MLP neurons of a small language model. Each row is named by its layer, matrix (up: input weights; down: output weights) and neuron, and shows model dimensions 0-191. Each number is 128 + 24 x the weight over its row's rms, rounded and kept within 0 to 255. Numbers have three digits each.
After each neuron's rows, "fires on" lists the tokens most often at its 100 highest values on Wikipedia text that the model never trained on; "fires after" lists the tokens most often just before its 100 highest values on Wikipedia text that the model never trained on.

L6.up1348:134114108105108142135118118112123143141106170120146130105163165105155099156143141139132105136146175121119114105127165134121098142139105109099130075133102136080090120145091133141121123128137095115140100111138129106131148129148144121161103116098072137101107117130131138114123111127122129122139117122123109164153136171135116143140152157110161163121141146125121133179133134119130126145097161107131170052132135129101121144094128142116144136111099131107150176147180069118163116180141148094171103138142114119153094125091153146139098102146120144125137151119116044107175104151157171175
L6.down1348:143091177130178097162189170075102150158126117131127117143121078141117116116109099140125150136123126159144134176133135156129129107166135128116104097077110146160075129150116092116153116151153136165115140148139113130106118130146149128165123139145125131119125112115117160108113120106165094129127112146137140156114147133108137133118122078104153107132127101092104128104133167114149163104111124142103137179092152136117152135147177135117101109067147145126144161096068143172099149110143116108135139161111087143138176100105137126112158177122154131140115119110137167170106141132113114136
fires on: "| "
fires after: "\n\n", "\n", "ear ", " "

L10.up1260:130105123140160148104121159088186114166148139108100126079074133107129148127103143107138133118114118211122113127116157134120082122119128131104151152163151142129090135127168152138081146155079126122151110116129160163165116143134132119115164141145128112144142137120096165094096129119120132118085156100143125120133118142134150093135129116151159134101151143130136093124151160140123128112121118106143117144120164120086127133138140060145160108108113148061138169120108131082099136159150087141159137109109109155100086158083180119124121159165112140128139155131134113117128124125138092111
L10.down1260:132144124112116123154099111158097095129117089080185141170161099100100148138124091111117119116177188099155117154117137136102117123164090117154099113138107118118152106110136121118148120089120122167135141116132096118112127119097123158124088165079142156099144120110144128126133168108136134142162099138100133147142151088113148178092135115107094160187124130100155134111119094137149125131156135121125145132159107151143106162082144162129076118155127125157113094144146133146141101093146148104126102150123128138140154111142097154118137103119190096116130120132101141127121163121121188163
fires on: "az", "a", "or", "Z", "at", "to "
fires after: "M", "m", "Am", "ag", "b", "K"

L10.up21:132102078136130117156131101127135149142087144130105137139133146124188111103155126144163126108102145138108109142171127114136125160104117076094160097128100126077116156152122154170150173123111073097120142132136148103148136129172143089132124135075125124148096106101125157104078164146140138164101101127117119154128136143070135156151128152136143140151147116098128131124111161108111111124141127127128116137123154121138142099118143136138184129139151093155133109102126109141142111112129170119157123144122153165125104120170153126153063124127099137073151109073079110089128135151163118118
L10.down21:094109143093131139121137066139150119160102097139107159100169129120090133147089124118118121161113106171128141085135120184147084097134121146150123125141177141112106110162108134103072128116135144194199106132145131134156119130062126104140107145148128133143105135110160120199116126150132153112134171081092120119137185121139118066112130125111120135102129109138154137121130115100121144164130154123127125125137125162145094149100087130101136150149119120136114122122147153129135121161135152160145100124126098099112127145130141104105149135100110118146164184147121137138132144120121145098
fires on: "ail", "ro", "as", "igh", "an"
fires after: "R", "et", "ail", "S", "e", "| "

L10.up320:106141122112115096142111134124142119151127109105134143114093125124163124107120131116186151133120133141161155162146157115117141115160147113131214133138077131164118145141114132098175163133119146100150132130150110120118131117122105124079123106144152169126141113118159153144135122111105101113113107124137105163143164106104114128134117137135127138126120093097120152136157097126111078127146144099134127144157109108113128126161071109103140131184112091088153123163144112126135142091112117115213118143139151070114121168193128078133107132086130122147126179114112112138144140088143107140
L10.down320:125163135155123145101139152120142127126119132125129133130161156164125107117137132159094079137130127145134142119120098130108110149087082167111117091098134122155152131149143133150089130128138089147104141129120150131124115163113106117171130129092138059111131143178079142122123148141144146131145161126101139088139124140125132129131115133134124135158136141104117144162089152099113149119143114135100150129105173123114118152084138129156105107070147135120084179109162150120111122112134124152099113140137086191145177072066122183133127128124149142112126129091131168091117081159118134080
fires on: "al", "ad", "re", "aw", "k", "ong"
fires after: "l", "C", "inc", "L", "c", "Can"

L3.up807:153084109120114159128091122065116134128100184154167134149142153110184152131126179132153156115113126180123114108122115121130124128123099091120147094092102143098116143112109125151140159106158110145105103163096178132140129153127159119140098159081074100148133126106112152115119126131106126141114142135134118131127125120123118131162103105133137137157170131118121104136137134104135128121125135096134099125130144147091099131131114105085137097166115150091157116121168086084143100148130130090197142162129128130154142130191184125113107088115126164121127147118122103177101135133102127141
L3.down807:140152121158135117113076154140124104172127173115133152171140130143154133155132126108120101149141147115155112134129123125101105132146110143149125134159119062086092088114117149104114124165068176144196142080098095109130104138144192151116158136127072113135106120087124127139112095148124147136118135160114134124163125093189096152146117132153126159129136093141125117104125144147114115142133127067127129179150086101148101150122126134093103119144122113131117141157146139079141109162122104155120097151137158157137107126111104139103125104136118111115131100104094128118155118099133132152
fires on: "; ", "\"", ". ", ": "
fires after: "| ", "\n", "C", "L", "R", "8"

L6.up1475:144207104144117150154129130105151116132137122135129131107171123084126103138117127128143114121097160089136155108124165161129092148111112096140098130128129151122107163125179118137149113129122122167152142149161120143133115121146075154123166118077074144132094132120124121119135140103144150146115117137169151105146140135167108157099141075095127095172164120108126087104137171085147103121153127143117144111140127121170111123088129122141139136138128114093175136156097057155134101132132148087164096104098102132108119137114160139124106107105121139129125133112117125106150115128111191172
L6.down1475:114168152108143105136157132140103149108140110152109119113074144117139159108141114105102145137109160138140109132136095122111173137131158140129122112150130168111093130140140115111162076131089127142144137095121118145115114151156200114207123120150116167150130136137159101093142121119126079116172119171057166135103125128110156143121135114140158130141136151128112146134101084141107146120069110134130103143159173110132109140160155090133112113111136144115110112110174165106128144129095108120112173118113092122111092102085137130121133147145158080118107087122121127133135167143107110132
fires on: "| ", "= ", "L", "C"
fires after: "\n", "\n\n", "| ", "- "

L10.up82:166127143164161129083136148114123114147176149140183126104132158106147125092135132126117133125138121103133140138128137092133131118108098105116120157096118137071171116136173117161120100103099126113128154135147144144108134092172154129121172114120115091133107145126109106125089165157123152108094137130150111131109131110166166133159129150108166100172132121128126135103151155071159146112129111172072145122131116141122103126127143135130125142173140081106125122104153079103116101143113180109154125134095130113084148163095144152096069174084118135114112102134105138155151111132143096139
L10.down82:141136105089151147154094149143156176097127077140121104132079113135144125144112095144165146132162172146111129119126137137108149103110121111109153073144136135150083170165121114129114158129153096131133150109119079109170129140133123164137150108117132191105108107155133092159150095113136097132147133126113102093173064115117134142081125108133073116098130184152101103134164147171132142113130143104123108110102132111155119152159110122130130105103116163145132167135119111128115147109130133130111126181109140116203104111126111111132138098111132105118122124132180147116124136140132140105
fires on: "D", "s", "ec", "ri"
fires after: "| ", "A", "- ", "El"

L13.up801:121126156118110172122196104117139129137110138110151143143138134091152103072128156131156108116114128139108146142146112150123125099122151132149179095097116193124150176073154129111115124120140142207116116111119148160103127093152114121148148120114120130115114117157111115161081105158097152130115120128168143135114114153111085117122129092109122100171135140131117098099175151120120135137119093189111123134145121162104132113147135115124125131176157140115101167140107093113125085122116167105128129091114162167086113119120157100114132152134111163111142142169136132122135116084116092119
L13.down801:113142126159090109159071154139167141116136119137134115105110103151157160144151129118108111128122152137137126128090122120162129110135141154122088117134131078142129166131123168204146136105161140082113169076125117089124142139141131106100134131165147141123099153061150151089134167138147068137107110085130122095129156072115130133138172177132138132111155104114121169144117082107177169129130132159127121098115125091169122149129122138127105129153110110127130107122160100105142168124107142155143130108097119127136124095135148176133144126111102093115098145134131110144133120111116152143
fires on: "r", "Tr", "por", "qu", "Gr"
fires after: "S", "D", "s", "M"

L13.up667:121128180126166167139127186130111119140142153107110138141123105096156099112140130115131113107131139108094124113115191108151125152130129132096158131146155118137095115069145128138090160151093157156176136143117121125108130108116099117159132143148148093142136163115139141131125139134130185125142122102103130182146117127095122180160135113150143090126147138130132128097172175148172105121116096102144135099145124167121090126111137147128115111148115140114149137102155118117154075088071144122112105132131124076121157127141134110173103106112116092119071139113105112132117086149105147173
L13.down667:125134111096140120087110099166103123130166144119136128136124105138097124092093155137136093103134142123108142146149102112086136123116081116098101125149145109136121121160082113122144101135125117143117067128119118145125124137149152135139134134146086150131121138109102132140124111136089095151091155177131127121100127191137083162129149123101127134123159103137099085112109133129111113136107177151108111151178162150106128111129132070152108168135151150120132133142120140168142164174165149140148152090148145136140125162170120102099152136115168113182189130152064111108140143128097119118
fires on: "e", "ade ", "re", "ake ", "ak"
fires after: "m", "M", "P", "T", "and "

L3.up198:148127110129166159105129151081131130130132161172181115095146173120146137122142151135182122177107108168138106154104138140129098110156140057112167079176143168156104149107120112133125091111135078140123112117142109150139131110132150120124118089112102131134146156128124112082135138126159116123190129128130143105170120129126094160148087116115156143127167123092135118170139143115144106125124136098095112117161155136108121119144084135136124104138117129148141175117141110135148136125157099097124094125126097098131117103112189133164120118152116091092079105116133093136114138146148151129
L3.down198:139098117175179119125115129074137114144117097140194137145090144120091139105123151116123114108142146138143141162110125131111129081156175120096140117112090146136112116136138114116124136139095112137152161192136099106123147112124160134137155130146135129135144131110112112122176153101175144087144159174115133119122125143125131149102094117123165132106144115142129124120127121136105101093149120116128146103148152118115140103137091126125161086124131147142146114147143126176094141083150064144116076134118139134140158108114207145145181112119083081148116085126144112156111152158146103130
fires on: "- ", "(", ": "
fires after: "\n"

L13.up389:087107080146116127118152137147091126174113106136145177091141160094125139113118148114135120138119166126146119178114112138172115166116150117107135139165147126145153117119150108138095121138115130148150104049175124172112145122126104145134127084110154147136120110104139107128125126137135140168135167114090112161159098137102107181171119145123136156134144091105100168123156073062112119128115144111117111121136138148101113143149147093144144126144112103071121117105142134150108095153094112128142134160131123139136119101140150119124124112108185127073100129108136110116098126085130167134
L13.down389:146141113177132122149124156112148145119142132093137098113106105140134123086112102107111108146132128130128133156106101115161158094125132142125081095111137096115100124149148193170155130108132120076108142141158102132150149130121130154150105111129149125179162174127121157140118126077171109152115124113206126097145128123135142118114140119166114100145158112127090117109128133138146108095118159095147105126106111130102140131131111115110231141115130176172116141106134126099134169140128127097136136139169129126122172123088114105103152142126089145166116118132136121114141113149104115080
fires on: "y", "re", "ri", "ac", "o"
fires after: "st", "at", "inc"

L13.up180:105094122082149119089135117106121101106159129129190155131142120116105177153101163145124119140171114117142117143134088104106128108090114127112120139125139163086137159127191149143081165125121129163093122112181117163138129113119109100146158138156147126101110138063115166169108142129133141143123082092172132130114104132138107145145065133144166131172148146112104154157165152114175108126108105127161130118104133102086115126100140130129133126139121136131109127144122133136149128124117132143093128110103176133062123147139137140136109159083089136074127148129117126131151139134112121129
L13.down180:158152063155105086167094124127136163098138116167111126126141116121174132123165183151086103090105171118116131156121140113170155143131112130114087134116055133127136113143108131167158103129151129202109122099124103123127141148091154145117095182108117114124098116126143110124092117133135102107134132152114106102164126120121137113135181144115101116129105121150143151093117140096100129146137150099119111132167136116099169143106107175113124101152119160138132107082145146128079107126144123106149097160123126096123134124097154136096156142144141104156106153146123159097140121147120142123
fires on: "c", "om", "ed ", "ac", "qu", "as"
fires after: "M", "s", "S", "r", "h", "ov"

L10.up227:143129159134119135153145092082129127130102121110136121122145094100113133049153183110182118135112173151116151139111140153133123138144152152089134092135108150075129142136139155124129124135164109145147151135099147130140130091136111144083118128123137125109122152141108101174139127136142145132125084101130126131124140086092123106130148116160163137170139151118086122125175111134121050128116109132131157123118149162107145100145167149112127116154111093107136143156113079074164160124147113110151097126108075145104128182116158167141098118127106120117127111097107160091102133121112122149
L10.down227:122080073153168114112098156168109127167135154118108147155111110137139109125103105123115109144130140133150130095123160101150153103113095113131108154112151117139083133136147112156107168117117097138123071141153094122132145171172105113123151143169083134153176123110128069098120137131136144133103162112107124148089147113189141156100094106126134093133137121147117131097121122118112126143116162127108079096161133129141121145106094123143164105116136138137166127090141139165093132100097135131105154152128140171168161107126155087101161114127127130129131161191134140139106103127151145151
fires on: "L", "P", "l", "le", "ac", "R"
fires after: "in ", "P", "of ", "V", "L", "to "

L10.up1413:129130117115105129151068134122145159131108134102100113083120104145176124111126141115150152119187158137131143139132161090129102126123179123140112150165140097124131131083168124156130139083089141109109106086127135117113123146133128152122128068100140142139117137117129188095127063139150168112113131134113126171145127178127113120138160192165121112130152116100153151140146120088118087138145115176088085117142130135118125132152141108138127097136129145173100134165165139143166096121141128161109105138102099152130108109116153114157129090103137112135124139105133133067127120148145139152
L10.down1413:105119119113143148099124108153134108127123171165156172131132196138114079111151121154117144133110132127129138165152112136099159174149104102151133138127079121148151147161093153128123149139180141150150109152140114164088153125107139098103163133133138106075142157080112095123136107149142121121149152111127142114108137104115108106135115085104166113136130158146102128114102117147128140132131128111172125146084170147108118133133109085124140152149086121106135163117101114132105118136084120151125112135142097085099144127120132116078162106148092164162113119110107078171166136092177136109
fires on: "ail", "y", "st", "s", "j", "ern "
fires after: "et", "in", "istor", "it", "on"

L6.up1163:139130122164156145122146142095106167137092154143125126083129151096119114121094120107124089126143107130158122132199128092131094131104116080089123099161079113119127093147117110133116162109137140132111143137118120079139113155125153136132160134141060103150110128156114111137141145143160158144126133138132077124131077138154119154128117158133147124179143169103195115116190166101166088130125137118119133132119121151110121153113143116107145087107117149101155139120154072149145127135109138106139140158091134158143170141149175134108125110105101139091121131135144115108134091167111122137
L6.down1163:125115111099096099133105136116150067142148100140113112166130154100132137130140117159146100164143142102096117143160145138111103123126117139128128072120160120153118131134132121140124067142171117090155151114105110088099185125114134180093126136086114154162089140129132091137135137134146120140122116100075203072151168112160136124131141128077087122141143113111116137126137096129176128112115131161092157142160138064090170113123128130129119134164097119139134135110116135149150127134134157142151123101173116127112131101111129154139141142117161102125123153118139165147109162119153148099
fires on: "O", "ay", "D", "S", "it"
fires after: "| ", "Pl", "T", "- "

L10.up898:116102078101127121153116119127108136161100150121103104132156114097108145122109157138158117135099099137104139139182138141104089149098160129135109128127140127081124157127100114126132150140150116161109176137126128119089120069129075119119096148135070146118099137132126113103156132158132178117105171119133116125096125167094114126138146157121139100166160145100111145161133132135162061145150071132154170124115147140093152122131137142132161134114174131076104091091140125092160098102130137131114102133107116156123125175133141157153128119081136121117139085169136132138150116130104151127
L10.down898:107123133150172139117138161106129057134145120134127142163153122141111117148103102171164135171153131096098141105133116127143114054130136115141141124124119134188116148106169121163109123126124146137151063175132137116156084160128124165114113119143121143092110097134107089166116166111140113149119145097130142065158139148164127150068099116119141143095125129146179093129120154142125102129102155098091121132137137090095165118136117120113089137175119170128140134123105125137119137124133114116109134118114103132079126078125090141121144147162168120151122128130137119122119130143153114161
fires on: "om", "Par", "O", "Nor", "I", "0"
fires after: "in ", ", ", "R", "| ", "; "

L10.up1472:134105156101089119136125134134131158141144155112198153121140161128125140112114132147133161133096147126133123135136122126172081163138073110142103137135133123114137118137152128118168143141111092124096186141117105144165118115144140095104090115107104127094156122073127151123147089171141111121148079112106091093140126104136127111155166157161129155117110155074102121149133153142122128137156148139109159114151125117163166073130113138152108082112137167143119129168128122066162122101134147123123089131140112128130095139121088142134115158138097128177132112162097127086152093142116157122
L10.down1472:110123059145163094132137144147106105099125146143110124132095136119164119136103152129133116202099092118125116181164120160100119101130180127113129083118128158143121133148093152150104128140163134139168128141135138107127188110136150171123133114132109152137097127148150127140120160119125118129142169130145134183114125130141109108112091077069136102110134122161163117133113128143146167120103098170138131109115135143098110128113161149087172114159091119149134125105134108152098129158118086137113111115170143086145121126164151122130160126144131137101131088097115158153108085119160096139
fires on: "ly ", "e ", "ar", "C", "th "
fires after: "E", "ar", "ear", "ec", "P", "f"

L6.up703:129113131106118129134094138087136127099096172120130156105129133129146142105154134097152102140108137131118128139139157133132091131115096109106127112181114118160155112147106123136127160105164104136134139145138144138176153097141088136113134116090083131136112102143111148118126164140146147119115136108126071121161108098167089180123117145107067166158114149137132105132129231115125088142114107142122132108173145117141144116097134141099120118111130123115127100145154068126110123140148147115168096133121127134086114147081162114150128107171084152146151136123103133097151092126108148173
L6.down703:103161140121140125107133155133125136097142124088122151106108085165142122101133095148118131128102124119137109130152145128111139161139099174132133136138093094145128110169153112073144117093123141151170158164105110109135137117160138140166140115119100111122077144131143114142143131138161097118126118133113163137140105129142100207092129157125111124141090189151176136172066142119152155125140136128120162157148114114135108136120112127116093106117147119146107117139127144110087149103178098136121132156103101143103117134143157104118158144147105161121149053121127140088128136118147120054
fires on: "= ", "| ", "- ", "S"
fires after: "\n\n", "\n", "| "

L10.up998:125146118112141119097107137182104079145145122163097106108120151135109154098076115163208142120120102158096160110167126176128141123105138135137151111138138105152138126122147102121157107140098154183089101124165063138112140119128129116127187118156126123150120178132145124075112135132132125121115093127129111160101157148110113096126164161123131145124113142104125113132126110099152105124147115106116117116152140143096133153148088069155144113141148126139126120095128100121158130105100165126165142124105124143144122126188141116123145141074088120111110150155104111080147145111129141141
L10.down998:136149135131145152144156099150102135113117088079117149127144130122152125123124101118116082151122111157144148137121149097113068123132113106137136133114121136099144117153131134160133150155148134139125149093129136140158107141125133154117066167113134106126124115114109151130138141092103094155117149084138151083138118139167143138095086164107155118126148099168109166153146114123099091111093109137132137148104126126159149080145200159138172119102103103128114190105111106131101163170131115099117133122167147134156160161112119133169109166160124127061170105150147099119125119116100142138
fires on: "r", "year", "m", "in"
fires after: "-", "ad", "n", "f"

L6.up1510:111116132087123152145099137101175102138144154117117147102147143118123140129084130134135130145138151112094124128099130113146112139161146109158131119160153152145096148086154107094147138144147120143163082122170126150171132140111096142117116106139114137116093117123136175142097155142187151151134080057135113144152113139151148188164146144118087106121100131133117117108203144130155147123109123095114167120117141169111176115110148127132136111170112120132119156152123105139134117146063136099152120160091105114125124146093118160126133107146130116109099153139114129110113148129064114166
L6.down1510:159154153121089142134089122108130120108095135140109123103088158097151083158132128084146153106144127117125153101150174144116125131140140104136131162115124080134149128080138119107099127088135126129094116144095134117150096168148128122114101124155130131143138121171157177117162140105109140116133168096064142143088085144088114166112138120125164130147131121109141108104139068140137158116158168151144095116107125111162138164142146169136102153075104125117159104116139097115117106127110165146109123087172141127124143160159120118137159157085161136113139135086126137100131127106151150160
fires on: "\n", "\n\n", "  ", ". ", "/ ", "- "
fires after: "|", ".", "  ", "\n", " "

L6.up232:152136120118155135110125152078141119090109154151126151090106128109200117118142121129134107146164141082143141128176161091148074178131111098111100133124187126145119159101104135119119097123165099156118079135141164143143141122124113115134115108148100103160130138111100160143110141145138136110132116117119102116153146132123099188138084148105131146133138149125155138154130130118146142148150109144152110149126129103147143121114108178130136132138107121147111152123155098142151082160087117110173094097120124112113086180104162113114100115134110121123154131132122073150155148182114136183
L6.down232:104145106169118078110147105127099138165139133095128107119152106119155173146114121145150108090142168136144130149110108137138155112117161177125127091151102107120100066116163137105140141176114161129133135099118087145102123117120122166172108184169138112140141150155162142124171094139133110123156131114135135134097153144113120139107121146139130135113134106147125157104114122126120124143097121141117103128121095112133116119108132093135111117124141152078120134150081112119127158085143078171085128224138147128126117115110124133111145158159143117118156112111137126080120118060152119105
fires on: "A", ". ", "\n\n", "| ", "P", "S"
fires after: "\n\n", "\n", "==", "- ", "4", "6"

L6.up642:133101144078137120105173115122121097086169160106109122122113112110154159075124154104143139144137144112139155098130158124133161161140121088121137104117088109141107130139079101099115144112137125160150136093121118104123155121113189145129144093150100166132123123163199120112142118140135122138138140083111126133108111147125147146132170152117114163141123144116135113161111142126142111138110125123135115104168115141100122136130034137141116112129094133137130115117183067101157133129115134129169136133154131096119113155111159152161118123118127164110150075119096094147103085130140150172
L6.down642:128164148121112156154142147105124152075121123117132135150108100106154098131131100124085139138099148123136149135125167136150098131083153096145115155145128159173105137147119143158124138084167103136136110062104085155118175148126181133156116104152134105130092137123095110165137120102150102137133149128153112136139148132124096140178155129174116151166135128144115125119103105108154132118088110095161132114117135141084108113125150084127160069155102153154116152132060137117098115161103144131115124153137148121110123095185134138128144143161164112120137143079135109145120107138149097134
fires on: "==", "|", "== ", "istor", "===", "ing"
fires after: "\n\n", "==", "|---|---", "st", "H", "|---|---|---|---"

L3.up1188:147120109136096096130143094060190129093093141165170181137137126120147173152113158140129121151120084128106154131127127135139106122151163061130132152137137155122140182118146154133143133122121065146128095140113146143165129105118134118140104111109097142109103114110139123103165167137140138185131100134167111138153108104127134159165110120111099124132127155123109114122149156130158140134128143128093090102102146157124114135113121092138142096125113144111122163103140083077135109138149133084133116130095121111151146139147198137140102111156139104120107148126097121138081156095109136140
L3.down1188:123172137156129120122118114116139139134098121157166116194127142128156117150122146151103131144092141159114138118145136143120160129171093113130105173144159144110097158130147121165179120080133125141105115113116136115105093109157137123122094162119152118094121108129139105103117128099092106137108070159153075166101072127124131127186121138113150137135139141161119131129111109100140158141155127136142095100110173113146104144134119058133145111117110126130130145100095125079134156151189140092131137129125135160165123117181156116124078115140114118166087159104128131130106100127135128129
fires on: "- ", ". ", ": ", "; ", "18"
fires after: "\n", "| ", "\n  "

L13.up604:127157131118147117151141122126111108152170142139125131096167139124103108096092143132125154125146137107165173119141123133111093165137146115133131104146185174101098105129150130157156135128140109138147088144156114122106160120119137124105163114108132166133083105092170181135150152138163171151119100126094122148083088195134132103138102085087159110136137130145140158106161165143131076144104117146118135094131112150090148156113129114144137071180129107135104120113111093161134126143117151138117120090143121111159141116124114095125130125117083124104102065124104108145126105113144142109
L13.down604:108119146142088096116152104153108114133173096112115073131127134148127188105154161185151099094167115109128133121104122117132108093125114175137171132145086125118116133088118107113125104135137159116131130151138139130106086080132140141115149157150152149138107117091100108129127161151132137111139157131157125120098142124170101088140132152107140092123145123146106105157114089105145172103066096142118127144138123163123104145149124119102107135126123102174146090097155107146080109149144115120137105129132134176111122160151195146119097140116171132159142140162156115125147076119133132135
fires on: "ol", "e", "ever", "le", "ur"
fires after: "s", "S", "the ", "om", "their "

L10.up927:124114083115117159127105159132131124094133125083070153144109141117112143112097112088125127143108142124138136138136146134173142151189176095128170128146136100142110129101122106119115101125106143100157115084180156133139175141159093114118150102114124131118169150122151175076143112140111127142143170161083129148141141146154102172122149107111128118097151101092100147113165114087103123124126069144132126147115140158129130124120064130069128116132135137110147132129133109162152086116107121130132107121117097123122152118141122138141103132113126102132082154108112105125183145130136163180
L10.down927:132148127164145111104158099161145169129088138135177123060134104107161121109139101116084125139154157125111117092114137109107117164119161167132138131149132157112154154097124124098134126084154092150148129132095101126109102113146157116123092133135118133107143144129093134154120118100109123107160127104179130106116106146135137139134125101109165125108126164145145098098065151133140118140092141174136146117127111077117169103113145153184138127129082127111126147137113124108122171151116129153149160116155169106144106134123166146144192082095129121125132096134114143165092101158111101101
fires on: "s", "ail", "our", "em", "w"
fires after: "et", "t", "it", "ail", "em", "at"

L6.up50:139097109104125177128116119111127149129142157131121128136150153106172104112129128138155085158108123138149129101098125136191141160126081096119127101131093165124118133146102121140122112133137090110110095128103139131147153142140140125135100110087095096112125148129149134117160103134124159127122098093129096153123133146138124172170146146111156118133143134136084117155150118110171115134120131118151164073154129093135119108136078160141134128151125141074165149125172099112170105162131136112158066121133131117108088158099138138151095110143074139144083148125100067122118108170130157170
L6.down50:115117148166165112158132137116113116152104109139126120152131079139075152124123132137130142118128106140103139177117109152104115107155148161127120120090117145129117138112166100211167129144102139162095098109108110160093146107103125163144097099150140123121118122092121132101135162123138114092129117116151138153070168114142145136121143131071127130120121133128109114103172122121104139109144133195097092156126116130101176100130179095130107118117151159104117130147129155169083118081145166149124129139130142139129153101118172141122174163121161145137104108140150154127119116141134082095
fires on: "| ", "- "
fires after: "\n", "\n\n", ". "

L10.up1438:142078128163116120100140087117162122107155167097156172117143129118132125093107125104161132090142155167119151167165127132172074123105148105114148127094119086097148150132121139129159145105075123143095147139118172152122138150138166109114113116119107101127105102116117100138083142124158167136130138178125156148138125142127098143066084141143091135182159165115142153151185137124141132142113153128135123128132145155135102131107114151124145088156112111082129074117123087136157118145135099127156104153118104130138116101107181134125112124120167158117113156119125153134115105141113151122
L10.down1438:122131166123183126175112114130137127113112097128117079081141088146099125147153136139121137116102130126137124100126138071095116182124105114114113127145108147117110096127102106119153138127176115133139134168102117145112060111143132131151101135147130120159151127101151173132157156134102150144128133117170080139141139154147123101182150160133168100136166164105107098064100140119113143130118100131127139109124125154100124124155135134122156134172129104126162146087104126096115170119141175133148104106116171111093116149143129111132132143133082114125104129176079147131171148123107104138
fires on: "an", "en", "en ", "s", "I", "y"
fires after: "T", "N", "D", "t", "ak", "iv"

L6.up1166:127128114114138176116115146146100120139161148070098142133130127132167084076161130113160094126115114140136144088131135120129115163129118091102126109159076132107078138139114133102124160114136129107098136145114165085144154109133143135159142147105103172151103114139137180120108123149176152116129100126073141147143093156108129177110157173124112130147115169114124118121123163121110137128126137120129138090163130130118144129130148152116129108140121138099161119124159100127129108172134111092167097135104129139112093152092125153148116131094103129126109115169113133087181072172113174165
L6.down1166:135135129180114103138195132129114159177097094077155063131149136159098139123083133108131121127140140186143150135131132110148114089085153148144134113148170149195115136118147137142134122083094145136125132135103115138115098138105151145144118102160126151122173119098139157113140129116172112134128112150114181121151146101115114073162100132147143142127104143127123124074102095139113159121127096119111117125125138139153141116114186109135111112111143146127101129114118164126123136130123133141103145134132116091151161103100125124113174161155157114142117145134139130100068113093119110079
fires on: "| ", "===", "==", "the ", "ate ", "Par"
fires after: "\n\n", "==", "- ", "| ", "d", "\n"

L10.up382:133131157137152120147125127116179152101124129153068178083129134157128151104122173087153080111130144105146123147121124131145114145152130128121112064143122114117118148126134100112129097134161116088139098138139150112136131131102156110176117131087077176108132151115123126158093139106141170096128163127101107157141144136110143157129104080133162132109143139137129116124120117128167096154119133120113170156151140095118144104161141120135144169147100124092170121141127088080135129150052142122150091132145100124163113146131137116130075126144111142167125113134126130106067128158139136151
L10.down382:139138116152107151133118146108103155134121142095164134156150134125086110152148122175094158107125132144131155112121113142158113144094157172077127129107080146153183147107126101148151148136114147153120128126116134113132116104119084127151107120093155072191114113107108141137154151111140128144151121141117120116127112109121114145159138139177103106153086109130143145119114110150083116122135098135100135124133142105134138121119096111170111092106164119129125177095199135137123111106126084150140167129106129156088130112119099104171130125083101136086089104153175157114123167162139163135
fires on: "el", "an", "l", "==", "ec"
fires after: "t", "T", "me", "\n\n", "o", "i"